From a checkpoint of a small transformer trained on Wikipedia: 8 heads of 32.
MLP neurons of a small language model. Each row is named by its layer, matrix (up: input weights; down: output weights) and neuron, and shows model dimensions 160-255. Each number is 200 + 40 x the weight over its row's rms, rounded and kept within 0 to 999.
After each neuron's rows, "fires after" lists the tokens most often just before its 100 highest values on Wikipedia text that the model never trained on; "fires on" lists the tokens most often at its 100 highest values on Wikipedia text that the model never trained on.

L10.up166,281,197,83,299,226,139,210,184,186,240,238,238,204,208,142,188,218,160,192,264,263,199,196,197,206,171,227,250,164,236,183,283,199,226,216,226,185,146,171,232,148,254,158,220,233,141,283,200,147,240,252,235,165,178,260,218,125,192,189,117,179,210,266,203,194,184,145,167,116,182,200,209,229,223,155,214,140,166,202,164,182,204,207,111,238,178,260,296,154,184,241,193,210,189,190,187
L10.down166,230,250,188,231,207,228,173,183,111,258,194,181,208,209,200,133,240,207,283,301,148,218,222,197,190,175,179,193,212,242,171,190,251,226,211,184,171,159,204,170,158,153,241,73,177,183,175,191,278,198,209,215,237,193,204,243,228,213,209,237,211,138,96,166,138,213,180,176,186,191,220,200,131,250,239,296,159,206,282,195,237,249,223,290,161,191,241,142,155,238,200,302,175,185,179,192
fires after: "0", "9", "1", "2", "8"
fires on: "1", "9", "8", "2", "6"

L6.up57,277,168,245,221,254,254,262,221,171,240,214,151,230,215,212,224,166,166,253,211,244,280,183,173,201,196,194,196,178,241,238,226,236,176,160,179,182,235,137,164,214,201,241,238,245,143,139,227,176,222,237,178,219,152,220,228,171,178,209,283,184,146,183,153,136,184,225,265,188,210,172,188,190,209,241,201,160,167,140,232,187,197,142,180,217,289,161,236,140,171,210,217,228,181,269,240
L6.down57,263,243,248,257,218,220,192,201,187,205,195,216,158,235,195,223,233,200,212,196,90,148,231,134,209,168,237,192,192,227,218,140,227,266,160,179,239,175,206,219,216,286,174,206,180,183,158,251,162,150,213,161,196,192,192,233,231,117,195,184,224,216,261,161,189,210,214,284,207,266,222,202,224,268,203,216,188,185,231,112,173,197,180,200,173,223,127,203,217,229,198,255,203,223,247,140
fires after: " as", " at", " to", ":", " became", " was"
fires on: " the", " The"

L5.up299,170,228,179,292,159,246,255,197,226,222,197,200,207,213,169,159,152,209,158,198,159,197,263,149,180,278,219,143,194,236,170,206,257,183,227,302,167,193,218,181,166,158,209,176,264,171,205,219,142,102,193,216,187,248,286,221,256,200,97,232,153,263,272,191,174,171,191,207,199,227,147,137,182,207,173,218,151,190,186,178,153,287,130,189,251,253,170,177,164,136,168,219,136,216,142,169
L5.down299,167,305,272,144,221,197,159,229,161,164,156,232,233,192,152,230,195,259,239,183,186,123,215,224,176,172,132,195,216,264,177,204,225,141,185,182,243,197,190,184,265,148,169,245,175,127,189,154,246,152,209,156,165,186,181,161,178,159,198,215,223,167,276,293,153,194,226,205,191,175,217,221,234,188,214,244,211,163,252,169,118,274,140,190,240,165,233,189,241,241,203,236,180,192,163,260
fires after: "0", " due", " the", ",", " because", " The"
fires on: " to", "0", " V", " E"

L10.up716,240,157,145,227,147,142,137,293,115,202,172,228,207,216,169,176,204,164,245,219,198,242,222,137,203,163,267,180,208,263,148,231,144,164,159,243,162,229,201,136,196,214,198,186,231,165,224,272,171,137,226,189,186,136,202,219,145,167,214,184,179,203,242,215,251,126,263,231,126,205,217,228,179,218,212,277,112,211,232,161,197,217,192,127,219,236,222,141,205,159,176,218,190,163,230,187
L10.down716,258,171,157,166,152,203,214,118,269,227,132,305,255,221,182,171,211,111,247,185,186,147,196,259,142,182,179,202,195,187,190,219,219,191,206,202,230,225,147,223,174,222,234,179,206,132,226,63,166,230,163,208,299,196,181,202,270,97,188,248,241,151,201,239,191,165,167,198,222,213,166,145,254,198,157,132,178,175,239,213,240,273,215,262,260,162,202,238,210,179,198,161,280,223,195,205
fires after: " ", ",", " (", "9", "1", "–"
fires on: "1", "8", "9", "0", "7"

L10.up538,198,137,254,224,161,195,197,204,174,196,196,208,192,205,161,260,183,247,156,200,188,130,214,270,264,176,191,163,132,207,255,220,207,193,137,145,225,205,249,236,180,172,235,192,210,183,242,244,194,228,228,194,155,220,131,255,226,203,231,130,162,233,181,195,131,200,234,139,180,200,142,288,173,222,213,153,210,173,55,192,151,199,243,188,183,285,199,211,271,186,198,222,159,236,216,199
L10.down538,256,183,230,209,183,239,194,175,130,253,227,217,209,219,180,208,178,153,130,170,247,187,194,205,166,276,246,177,207,203,207,205,246,197,155,186,213,201,188,180,286,218,212,206,185,167,211,185,246,202,210,166,239,168,166,189,162,180,222,203,173,203,168,142,208,138,266,207,225,167,205,175,240,172,207,222,220,207,206,226,236,195,238,207,205,156,198,162,190,138,243,253,253,257,153,193
fires after: "|", "0", " ", "6", ";", "L"
fires on: " ", "–", "0", "2", "\n", "1"

L8.up813,242,203,164,200,195,168,184,179,97,181,170,226,205,171,175,152,270,135,180,208,252,228,261,149,160,239,219,173,163,198,158,187,139,195,161,226,146,178,190,220,209,199,186,209,208,191,219,170,239,216,187,92,257,253,151,120,280,232,197,202,229,199,217,175,198,215,197,237,263,168,227,184,162,227,121,174,225,279,243,184,178,249,221,149,211,262,165,201,133,251,211,273,258,268,191,153
L8.down813,164,167,225,136,167,197,276,235,183,234,153,250,175,221,256,135,230,143,220,211,251,140,251,205,224,227,196,204,267,161,216,162,237,249,186,171,201,150,138,191,215,257,234,109,187,233,135,281,242,209,187,172,147,264,247,220,203,152,286,229,154,233,177,189,195,168,193,253,185,184,196,278,146,146,166,172,185,267,273,200,206,245,171,233,206,254,224,204,131,233,152,217,251,241,223,175
fires after: "6", "3", "7", "2", "1", "4"
fires on: ".", ",", "2", "0", "9", "1"

L10.up24,167,218,222,167,161,238,127,235,182,196,252,252,163,189,192,283,222,228,167,232,222,228,159,219,255,206,190,173,200,166,264,197,229,171,211,214,210,150,194,120,197,203,212,193,180,146,160,229,237,260,237,231,177,192,225,195,152,222,180,224,193,251,183,187,156,164,200,183,168,169,216,247,154,92,238,193,168,156,234,156,281,154,228,204,200,294,203,224,221,135,163,185,147,239,201,150
L10.down24,261,212,182,179,305,200,219,198,158,195,57,192,251,233,207,103,189,253,249,166,208,215,166,196,120,197,193,196,220,252,193,174,263,170,219,198,232,111,164,150,197,194,164,212,186,247,257,240,195,273,240,202,190,149,265,218,212,189,188,230,249,195,222,227,197,155,60,101,185,240,188,182,204,178,138,246,98,226,150,208,216,195,216,198,229,198,286,197,254,197,188,177,245,203,189,168
fires after: " ", "6", "1", "2", "-", "0"
fires on: "4", ".", "6", "5", "7"

L3.up275,227,203,220,213,233,162,170,158,218,198,242,172,222,181,178,173,231,239,127,172,227,201,163,188,219,199,206,220,160,245,240,264,170,185,168,241,222,193,192,268,162,159,241,182,227,151,172,155,140,193,233,201,173,197,211,192,198,85,215,257,260,175,176,124,198,188,186,172,224,172,220,281,173,255,180,233,211,228,241,189,212,187,160,222,228,235,188,291,182,235,185,236,227,180,123,227
L3.down275,186,225,203,177,216,254,235,206,268,313,129,234,174,192,210,191,185,189,240,233,253,197,131,154,162,141,144,254,245,167,175,139,178,262,255,226,196,173,233,202,256,176,235,308,201,219,231,247,173,283,156,182,147,138,218,221,166,153,173,182,169,197,127,141,224,245,212,237,162,302,290,209,188,269,202,235,167,165,206,137,187,140,179,242,195,200,245,147,184,188,250,167,224,208,181,227
fires after: ".", "1", " +", "2", "3", "0"
fires on: "3", "0", "1", "5", "2"

L5.up87,176,189,206,255,257,117,241,173,176,243,192,205,209,210,181,252,145,213,169,199,179,171,142,156,206,173,154,134,164,157,171,219,255,127,221,238,273,185,266,259,121,245,229,127,243,137,209,255,261,164,245,179,131,216,272,231,244,102,173,251,289,157,166,178,259,162,225,188,226,217,205,159,185,273,150,277,169,184,158,172,230,170,206,210,224,190,242,190,174,220,251,194,188,219,236,196
L5.down87,191,100,160,211,174,237,242,215,181,229,172,243,106,203,217,249,150,172,178,218,165,130,202,192,218,152,130,229,244,228,121,240,244,222,188,275,246,196,179,269,159,310,171,207,195,202,175,155,218,135,209,152,174,190,171,192,251,193,191,158,174,251,220,196,251,168,201,233,194,255,222,222,200,278,226,211,181,189,174,237,182,249,250,215,207,152,202,235,140,204,214,183,183,191,121,201
fires after: "1", "2", " one", " a", "0", "if"
fires on: "st", "0", " t", " of", "2", "te"

L3.up657,230,211,202,170,144,209,128,167,201,223,203,220,145,212,190,232,196,169,228,164,170,221,208,179,187,193,202,177,221,181,196,167,230,285,244,169,195,183,138,139,133,135,201,199,188,258,254,231,210,191,280,182,170,251,167,171,262,177,190,228,265,237,131,187,144,190,176,173,188,239,213,278,186,125,190,152,151,193,219,237,238,238,186,170,215,242,156,220,238,162,289,196,176,176,248,146
L3.down657,183,192,179,134,229,240,211,274,240,152,212,154,204,206,167,133,275,148,177,252,223,102,165,165,130,182,243,252,275,214,207,182,205,219,251,177,232,229,210,171,224,181,151,211,208,185,202,162,225,174,201,153,153,221,196,184,265,181,228,181,281,132,195,150,226,187,259,235,170,154,255,266,184,156,208,94,216,179,219,237,180,186,215,220,211,197,218,187,249,135,191,147,149,167,206,185
fires after: " |", " ", " G", " ."
fires on: " ", "6", "5", "ern"

L5.up603,185,213,249,222,284,211,236,217,179,181,185,187,259,219,211,232,177,187,218,141,231,213,176,199,193,232,267,192,166,246,203,211,251,262,154,235,189,260,97,272,202,237,205,203,205,228,126,216,225,172,201,287,215,165,204,229,227,200,257,153,164,230,202,137,130,189,226,168,146,210,205,174,190,213,174,202,217,242,246,223,221,171,114,213,232,256,145,178,86,196,238,148,153,222,222,164
L5.down603,312,259,259,181,246,257,226,156,195,214,252,200,159,246,207,150,182,198,203,226,164,251,209,237,259,176,173,165,165,187,227,145,237,254,124,161,211,200,159,275,156,294,215,170,248,168,221,187,115,173,166,173,133,200,187,172,201,173,208,150,202,160,225,103,244,246,220,270,160,256,231,215,177,202,224,134,177,193,213,215,239,177,160,201,218,177,152,259,202,193,236,216,177,145,266,178
fires after: " was", " \"", ",", " is", ":"
fires on: " the", "The", " The"

L8.up665,191,196,194,209,176,201,153,183,244,176,201,197,138,211,217,200,207,183,172,132,186,172,259,166,116,208,178,217,205,228,255,193,171,208,252,207,229,207,125,192,213,176,214,227,238,230,233,253,252,205,240,193,231,224,89,205,219,193,167,206,159,123,272,200,251,169,214,236,287,224,169,173,295,187,232,177,242,163,225,219,218,195,267,234,123,230,113,184,237,260,227,123,172,186,244,155
L8.down665,219,252,177,119,167,169,266,263,187,237,208,180,275,221,215,259,163,209,210,178,247,180,197,231,215,207,213,245,282,177,144,220,229,204,179,188,278,221,285,166,215,159,147,179,170,184,169,192,192,178,188,257,227,184,170,234,168,283,221,144,167,201,158,188,227,221,165,174,222,232,231,233,100,213,237,149,181,199,163,259,227,158,189,190,162,202,195,248,156,277,186,268,188,217,247,219
fires after: " in", " ", "|", " early", " to", " the"
fires on: " ", "1", "-", "l"

L10.up897,181,210,108,208,198,181,245,202,163,164,196,251,200,212,186,131,186,193,266,208,156,180,190,179,206,142,188,237,171,192,163,204,132,163,188,239,126,185,192,184,227,171,259,151,189,188,227,210,152,221,237,181,143,209,145,187,153,199,176,318,162,309,187,249,199,178,307,211,221,152,181,235,220,184,239,195,194,223,215,188,228,187,183,151,200,215,262,167,150,166,236,200,222,198,213,251
L10.down897,176,192,188,97,202,263,231,191,177,176,236,272,224,155,263,266,184,247,239,224,178,154,161,218,222,131,286,219,181,281,188,226,209,236,239,227,155,222,225,248,273,271,257,185,164,221,199,191,157,141,182,162,175,157,263,250,216,164,168,193,159,163,121,206,199,216,203,195,190,250,184,164,209,159,200,241,112,138,195,203,241,255,186,216,173,296,162,222,146,190,182,147,198,177,259,217
fires after: "9", ",", "8", ":"
fires on: "1", "5", "7", "6", "4", "2"

L6.up916,196,172,181,149,240,158,200,184,231,175,225,272,215,194,268,203,227,206,223,227,211,225,286,157,71,260,124,194,220,247,213,191,205,128,205,203,129,205,172,228,287,248,180,233,211,289,207,214,181,205,219,163,234,221,122,176,207,221,181,152,218,181,212,128,224,226,190,247,186,207,261,155,167,268,225,246,214,194,148,235,112,241,220,163,184,279,233,145,137,140,260,200,194,283,173,246
L6.down916,200,233,217,257,269,260,183,282,164,188,156,179,194,300,237,144,286,130,158,175,177,210,232,109,241,169,260,177,147,207,247,161,203,226,175,260,204,187,143,208,239,190,247,187,194,226,243,214,221,223,177,143,183,237,189,182,237,209,199,231,193,184,179,160,163,148,201,209,170,181,198,172,143,234,270,215,210,219,163,215,190,216,147,217,162,240,179,184,198,189,214,188,196,203,214,151
fires after: "\n", "2", ":", "1", "3", "6"
fires on: "\"", ")", "9", "0", "3"

L8.up557,197,137,300,254,154,220,161,159,208,159,301,137,155,210,172,169,167,146,221,168,187,161,275,212,151,211,170,220,154,187,172,242,164,272,232,264,211,185,163,101,160,131,309,193,199,190,154,177,185,158,224,206,198,144,208,198,200,190,194,180,170,164,161,196,255,148,210,221,236,284,239,155,169,236,191,218,202,164,287,245,265,185,151,120,221,224,241,224,262,237,178,148,225,178,158,168
L8.down557,234,209,252,179,170,205,247,174,186,175,305,226,227,220,147,134,229,260,169,280,225,191,214,169,179,220,132,161,187,180,173,247,149,194,161,190,220,296,208,206,197,204,160,254,137,204,185,133,236,299,157,211,252,258,178,247,183,208,205,257,222,177,233,227,214,179,206,283,203,241,104,183,210,199,139,253,220,164,210,226,181,244,166,206,172,161,202,188,252,201,154,201,238,231,169,154
fires after: " a", " the", " to", "s", " The"
fires on: " ", "1", "-"

L7.up517,239,115,214,285,192,189,211,227,213,173,124,196,264,213,200,138,253,202,124,163,234,275,166,227,201,197,223,169,201,227,177,185,257,262,176,273,200,204,192,203,131,265,215,186,217,176,175,211,251,197,187,215,178,204,204,193,261,158,262,200,306,167,171,177,160,180,253,224,202,228,195,134,192,235,222,181,183,164,181,224,158,301,145,239,175,246,223,195,209,224,247,166,211,191,179,264
L7.down517,152,273,200,197,226,289,161,206,228,114,168,199,118,208,270,168,167,195,132,203,213,228,177,195,251,116,212,264,194,108,247,139,221,230,160,203,181,270,237,240,247,293,208,225,155,173,272,213,187,159,174,249,200,168,221,145,231,169,155,171,288,257,150,213,171,143,229,214,215,165,206,272,163,223,196,222,267,188,235,163,184,127,157,225,196,114,166,190,120,201,239,230,207,151,217,122
fires after: "2", "1", "0", "9", "7"
fires on: "0", "2", "5", "3", "4"

L3.up235,203,258,174,199,225,148,164,196,126,263,156,204,196,181,241,232,238,136,258,227,193,172,247,264,178,190,190,185,181,308,243,181,209,200,238,201,182,263,164,192,259,253,154,160,255,196,219,215,223,180,149,186,147,176,166,195,202,171,199,176,241,261,203,101,254,262,187,117,148,137,243,208,222,228,182,171,202,266,196,137,270,141,178,239,207,210,268,185,208,278,180,162,172,218,162,222
L3.down235,201,201,211,211,220,163,221,248,144,190,181,198,158,181,129,246,176,243,221,222,159,281,201,173,181,193,167,223,282,160,161,188,138,144,252,219,197,220,188,168,221,161,144,256,155,180,238,179,213,180,128,190,244,184,280,165,161,222,189,255,193,184,139,253,259,155,221,275,225,139,262,171,266,177,184,207,110,189,225,198,171,291,248,149,186,235,236,264,261,179,166,222,251,204,249,156
fires after: " ", " was", " (", "1", "ot", "2"
fires on: "0", ":", "aged", " place", " put", " first"

L3.up570,264,145,207,199,165,172,216,181,255,208,251,219,192,203,172,292,249,230,202,260,227,150,164,232,242,225,160,166,247,210,177,223,204,222,176,232,166,177,225,246,186,106,223,209,281,163,219,252,209,196,83,177,252,177,214,141,236,172,180,198,209,194,209,198,269,173,251,150,228,186,224,242,201,183,101,128,168,303,280,211,246,173,206,189,176,209,177,223,162,240,147,182,172,226,212,176
L3.down570,197,191,184,151,212,252,220,177,242,242,181,213,186,129,159,197,151,191,221,222,224,141,108,168,238,164,205,202,177,175,236,217,275,276,183,214,172,273,255,170,130,166,187,235,210,196,216,189,254,234,158,146,131,187,184,134,263,228,162,240,248,213,248,152,265,181,239,187,251,164,246,189,176,194,147,227,195,181,215,214,248,164,253,244,212,205,189,189,254,181,302,125,221,241,237,146
fires after: " |", "2", ";", "7", "9", "5"
fires on: " |", " ", ";", "7", " Hot", "8"

L6.up673,232,172,202,181,164,198,191,211,217,175,200,138,228,250,156,256,191,184,233,244,247,170,221,154,228,239,135,195,225,165,184,197,124,168,258,217,249,225,300,268,227,240,121,260,179,171,233,175,169,161,155,188,245,171,154,187,286,169,201,218,168,179,236,233,202,167,234,151,209,85,189,219,179,141,223,168,143,202,204,251,177,173,150,173,232,173,168,233,268,141,201,192,159,148,176,138
L6.down673,240,253,177,218,213,300,240,237,204,182,214,187,223,159,188,173,84,223,187,175,189,233,228,222,252,186,145,207,166,173,234,223,138,191,218,221,195,187,215,210,175,198,208,229,172,181,257,185,217,171,250,180,163,244,201,158,221,156,211,206,170,116,198,187,199,156,242,234,183,115,141,194,192,137,210,254,208,238,275,222,249,264,106,180,173,182,125,244,102,81,187,203,101,178,224,286
fires after: " |", " ", "et", "0"
fires on: " |", " ", ".", " Center", "1", "2"

L8.up534,176,226,253,195,157,188,180,206,193,227,231,176,215,228,222,208,244,208,190,195,144,128,235,171,262,106,204,215,185,144,244,211,223,167,228,202,263,223,210,194,223,171,195,216,107,148,264,234,109,169,231,238,204,175,150,212,204,211,242,192,212,219,109,270,208,148,181,214,172,206,141,177,203,240,200,211,242,250,248,180,119,108,263,165,185,226,196,188,202,216,175,214,213,203,186,250
L8.down534,141,180,243,208,226,261,191,256,202,199,204,210,184,144,214,138,193,200,199,183,214,195,139,222,180,156,182,158,234,217,222,196,264,200,160,242,258,196,174,180,156,178,264,166,140,139,185,166,299,222,198,183,232,194,223,283,203,225,204,233,222,187,220,234,228,149,255,210,108,195,137,203,251,198,203,171,236,148,239,229,279,163,231,259,227,162,179,176,95,146,194,175,215,129,257,237
fires after: " |", "0", "9"
fires on: "\n", ",", "6", "2", "at"

L5.up1010,171,182,178,212,256,172,194,244,137,226,251,217,214,212,200,224,157,149,218,190,158,152,133,82,113,199,253,216,173,237,228,189,214,239,188,136,163,191,238,232,116,283,175,244,267,189,181,177,308,140,236,180,166,221,251,232,294,152,222,228,279,237,213,238,212,184,220,192,185,237,180,159,206,281,178,289,191,227,199,156,231,185,214,160,202,177,229,147,167,206,262,167,181,164,187,227
L5.down1010,266,150,147,168,188,255,266,206,192,261,175,232,148,142,212,199,196,213,199,233,179,153,37,246,234,241,230,212,198,173,226,275,208,227,224,177,216,193,208,122,154,191,130,179,247,204,182,255,253,190,248,202,183,233,145,189,180,152,268,177,220,210,244,128,189,198,195,244,179,199,274,213,203,194,171,184,172,173,227,163,197,166,243,186,187,107,196,199,206,159,191,215,92,239,123,159
fires after: "1", "2", "0", "3", "4", " one"
fires on: "8", "9", "7", " of", "ble"

L5.up951,174,201,196,166,170,192,190,186,219,161,259,260,286,215,138,251,227,289,177,192,227,216,208,161,236,166,167,202,213,147,166,248,203,191,220,168,287,170,199,174,252,188,165,132,184,131,193,167,218,158,131,302,277,149,188,248,236,177,259,235,219,152,183,174,251,168,219,225,252,165,203,240,247,239,217,188,205,146,232,210,128,235,177,167,212,202,140,249,183,158,176,174,200,223,230,205
L5.down951,152,203,202,178,146,208,249,161,199,179,233,196,216,252,165,152,175,271,267,279,198,110,211,199,268,181,249,211,164,195,219,207,228,220,186,213,136,222,253,147,202,149,138,209,256,148,220,238,161,241,201,212,220,210,195,247,193,148,237,157,195,260,166,184,168,205,131,179,167,96,169,253,196,181,203,253,150,165,203,220,146,208,291,167,237,198,207,221,202,158,211,190,192,189,191,187
fires after: " ", " |", "%"
fires on: " |", " ", "4"

L3.up123,153,144,251,191,197,180,181,200,150,220,111,192,237,236,160,277,188,199,226,153,269,244,179,240,88,234,244,178,149,207,142,194,113,195,214,194,106,154,199,233,183,250,204,196,130,195,191,202,219,235,179,165,266,146,284,223,111,224,209,183,204,207,223,150,232,245,231,150,207,169,76,245,202,242,227,164,213,149,193,233,215,280,198,200,221,199,185,263,139,230,299,155,237,211,224,262
L3.down123,153,219,214,235,231,258,180,236,210,184,226,231,165,183,154,202,184,192,175,185,185,218,216,309,240,221,174,165,129,255,191,181,292,188,252,147,226,220,161,155,229,166,233,268,193,159,223,184,187,144,206,174,159,148,105,210,180,235,195,203,212,189,235,159,141,196,210,202,174,182,238,232,265,176,211,182,280,210,188,248,146,266,216,257,244,179,173,291,176,262,127,313,214,178,219,142
fires after: " (", " "
fires on: "1", "2", "0", "3"

L6.up101,210,204,115,172,255,131,110,172,187,237,188,281,183,221,172,171,178,220,244,194,250,181,117,201,164,193,203,203,177,190,137,183,208,175,196,201,182,206,200,194,222,196,217,159,199,237,171,157,210,199,149,163,197,208,185,158,196,227,87,212,191,225,219,188,287,186,208,259,203,164,159,193,167,130,103,178,152,207,199,218,216,276,135,160,123,266,191,169,159,204,225,163,259,264,220,252
L6.down101,199,204,183,189,181,200,199,218,208,205,252,265,189,143,219,170,238,216,134,201,278,188,159,254,224,207,232,153,182,152,106,234,240,239,216,238,261,174,117,140,238,185,181,192,197,181,221,205,152,248,174,138,166,255,176,205,243,178,169,255,203,209,184,228,170,120,219,244,201,235,170,77,192,199,220,236,202,217,205,229,222,222,169,208,202,228,191,187,193,209,174,222,151,192,253,237
fires after: "1", " +", " −", " ", ":", "2"
fires on: "1", "2", "5", "0", "3", "6"

L7.up243,211,200,191,248,188,172,206,204,202,208,258,218,221,216,187,210,258,186,287,152,170,143,175,187,205,251,150,222,242,154,166,232,282,183,218,173,228,238,164,176,184,156,204,204,174,121,215,214,216,175,196,186,222,220,178,216,159,171,240,176,227,153,210,106,204,266,276,161,248,159,204,263,239,202,207,186,144,286,243,145,265,193,208,123,149,236,175,200,194,246,252,204,203,175,208,144
L7.down243,214,230,202,201,152,236,169,195,175,242,215,208,154,198,93,262,133,152,134,148,185,170,242,187,234,189,167,184,268,205,129,208,113,162,171,288,171,221,226,225,157,180,222,161,225,164,168,168,182,120,280,153,243,230,253,205,237,175,177,239,212,168,242,177,229,229,150,164,202,229,192,255,224,122,239,206,209,198,198,241,178,210,131,118,118,232,171,234,246,103,199,113,213,192,190,192
fires after: " |"
fires on: " ", "\n", " November"

L6.up289,237,195,122,181,204,191,215,239,149,204,110,160,223,229,210,242,260,169,214,231,226,178,197,113,146,226,233,240,196,143,171,203,210,158,276,215,160,197,174,196,260,226,188,236,222,197,257,259,160,206,227,280,208,236,204,253,242,239,198,181,130,201,262,223,207,116,197,249,212,170,182,155,169,168,220,175,153,179,179,214,221,239,182,239,169,215,202,204,236,163,171,119,203,190,197,190
L6.down289,238,220,185,107,196,208,174,192,188,209,163,248,176,210,192,215,149,127,229,225,216,281,216,175,161,186,215,138,178,275,233,278,216,173,181,192,220,268,213,251,174,225,244,159,233,211,180,116,207,190,254,164,168,208,132,173,168,194,109,188,251,133,211,192,225,143,186,176,225,273,133,172,176,276,237,239,146,191,188,197,208,194,264,223,205,206,173,186,178,190,214,254,130,244,245,146
fires after: " ", ".", " |", " .", "1", "4"
fires on: "2", "1", "0", "4", "6"

L6.up794,254,219,268,224,209,237,158,200,146,172,169,126,209,219,187,178,183,163,185,175,198,195,227,217,276,219,162,226,253,244,179,287,141,261,189,189,137,214,270,272,188,218,185,209,199,269,162,197,197,160,106,232,264,169,183,196,225,226,200,227,124,124,230,266,156,150,355,182,253,187,156,217,143,168,158,129,196,192,210,277,240,180,165,166,231,195,129,238,177,144,179,219,189,179,178,217
L6.down794,203,220,230,251,234,267,200,221,118,194,144,170,202,169,201,187,133,185,189,183,194,210,255,291,211,177,258,201,239,246,183,286,191,212,105,185,161,216,233,157,223,253,205,223,237,188,162,165,228,204,156,252,238,263,197,141,291,211,280,187,116,144,220,218,210,178,211,210,187,261,136,112,162,128,180,206,143,245,259,240,203,225,169,176,267,178,187,251,175,161,219,166,165,180,184,234
fires after: " |", " ", "0", ")", "1"
fires on: " |", " ", "\n"

L10.up232,224,213,172,206,221,198,172,179,204,178,210,267,255,208,182,147,120,231,224,251,208,205,227,186,170,247,231,210,139,180,227,254,215,191,206,205,201,155,235,189,182,213,219,280,208,146,128,184,189,138,228,214,199,118,231,176,126,235,187,266,196,222,200,245,221,195,200,288,156,169,178,211,220,179,188,199,211,156,251,181,277,154,234,192,167,239,255,172,165,193,186,217,180,179,271,172
L10.down232,204,168,169,156,239,128,184,132,185,138,243,198,163,201,173,233,141,231,202,253,243,267,127,143,237,141,199,185,167,228,280,210,186,183,149,239,234,166,251,198,248,236,179,188,276,254,165,155,192,335,241,145,152,199,191,197,211,185,213,155,217,177,191,172,256,188,164,189,186,200,201,210,227,199,162,207,192,205,205,224,171,235,141,230,187,197,217,230,218,146,228,216,197,286,146,232
fires after: "0", "3", "1", "5", "2", " "
fires on: "0", "4", " to", "9", "5", "1"

L3.up435,289,189,200,209,266,215,153,236,221,206,113,203,232,218,211,255,237,168,182,179,248,219,200,196,230,172,209,231,155,228,224,245,177,172,174,184,129,230,174,191,151,189,157,205,196,221,242,213,148,188,202,173,256,221,234,289,156,216,202,194,209,246,183,170,157,203,212,185,261,284,192,169,202,202,158,171,239,213,185,288,244,127,178,134,187,223,274,289,167,213,198,147,99,142,157,195
L3.down435,157,292,221,218,181,229,198,192,170,240,188,202,203,217,202,116,133,145,153,204,220,208,183,185,195,225,186,178,232,228,195,139,202,209,197,215,195,175,154,269,257,202,263,233,160,203,302,250,177,289,286,224,235,278,185,193,305,207,198,155,235,210,216,160,243,156,187,196,178,183,171,198,214,171,209,193,259,219,211,209,230,229,199,201,131,198,199,211,216,173,133,286,185,181,202,269
fires after: ".", "/", " m", " G", "7"
fires on: "-", "/", "s", "L", "m"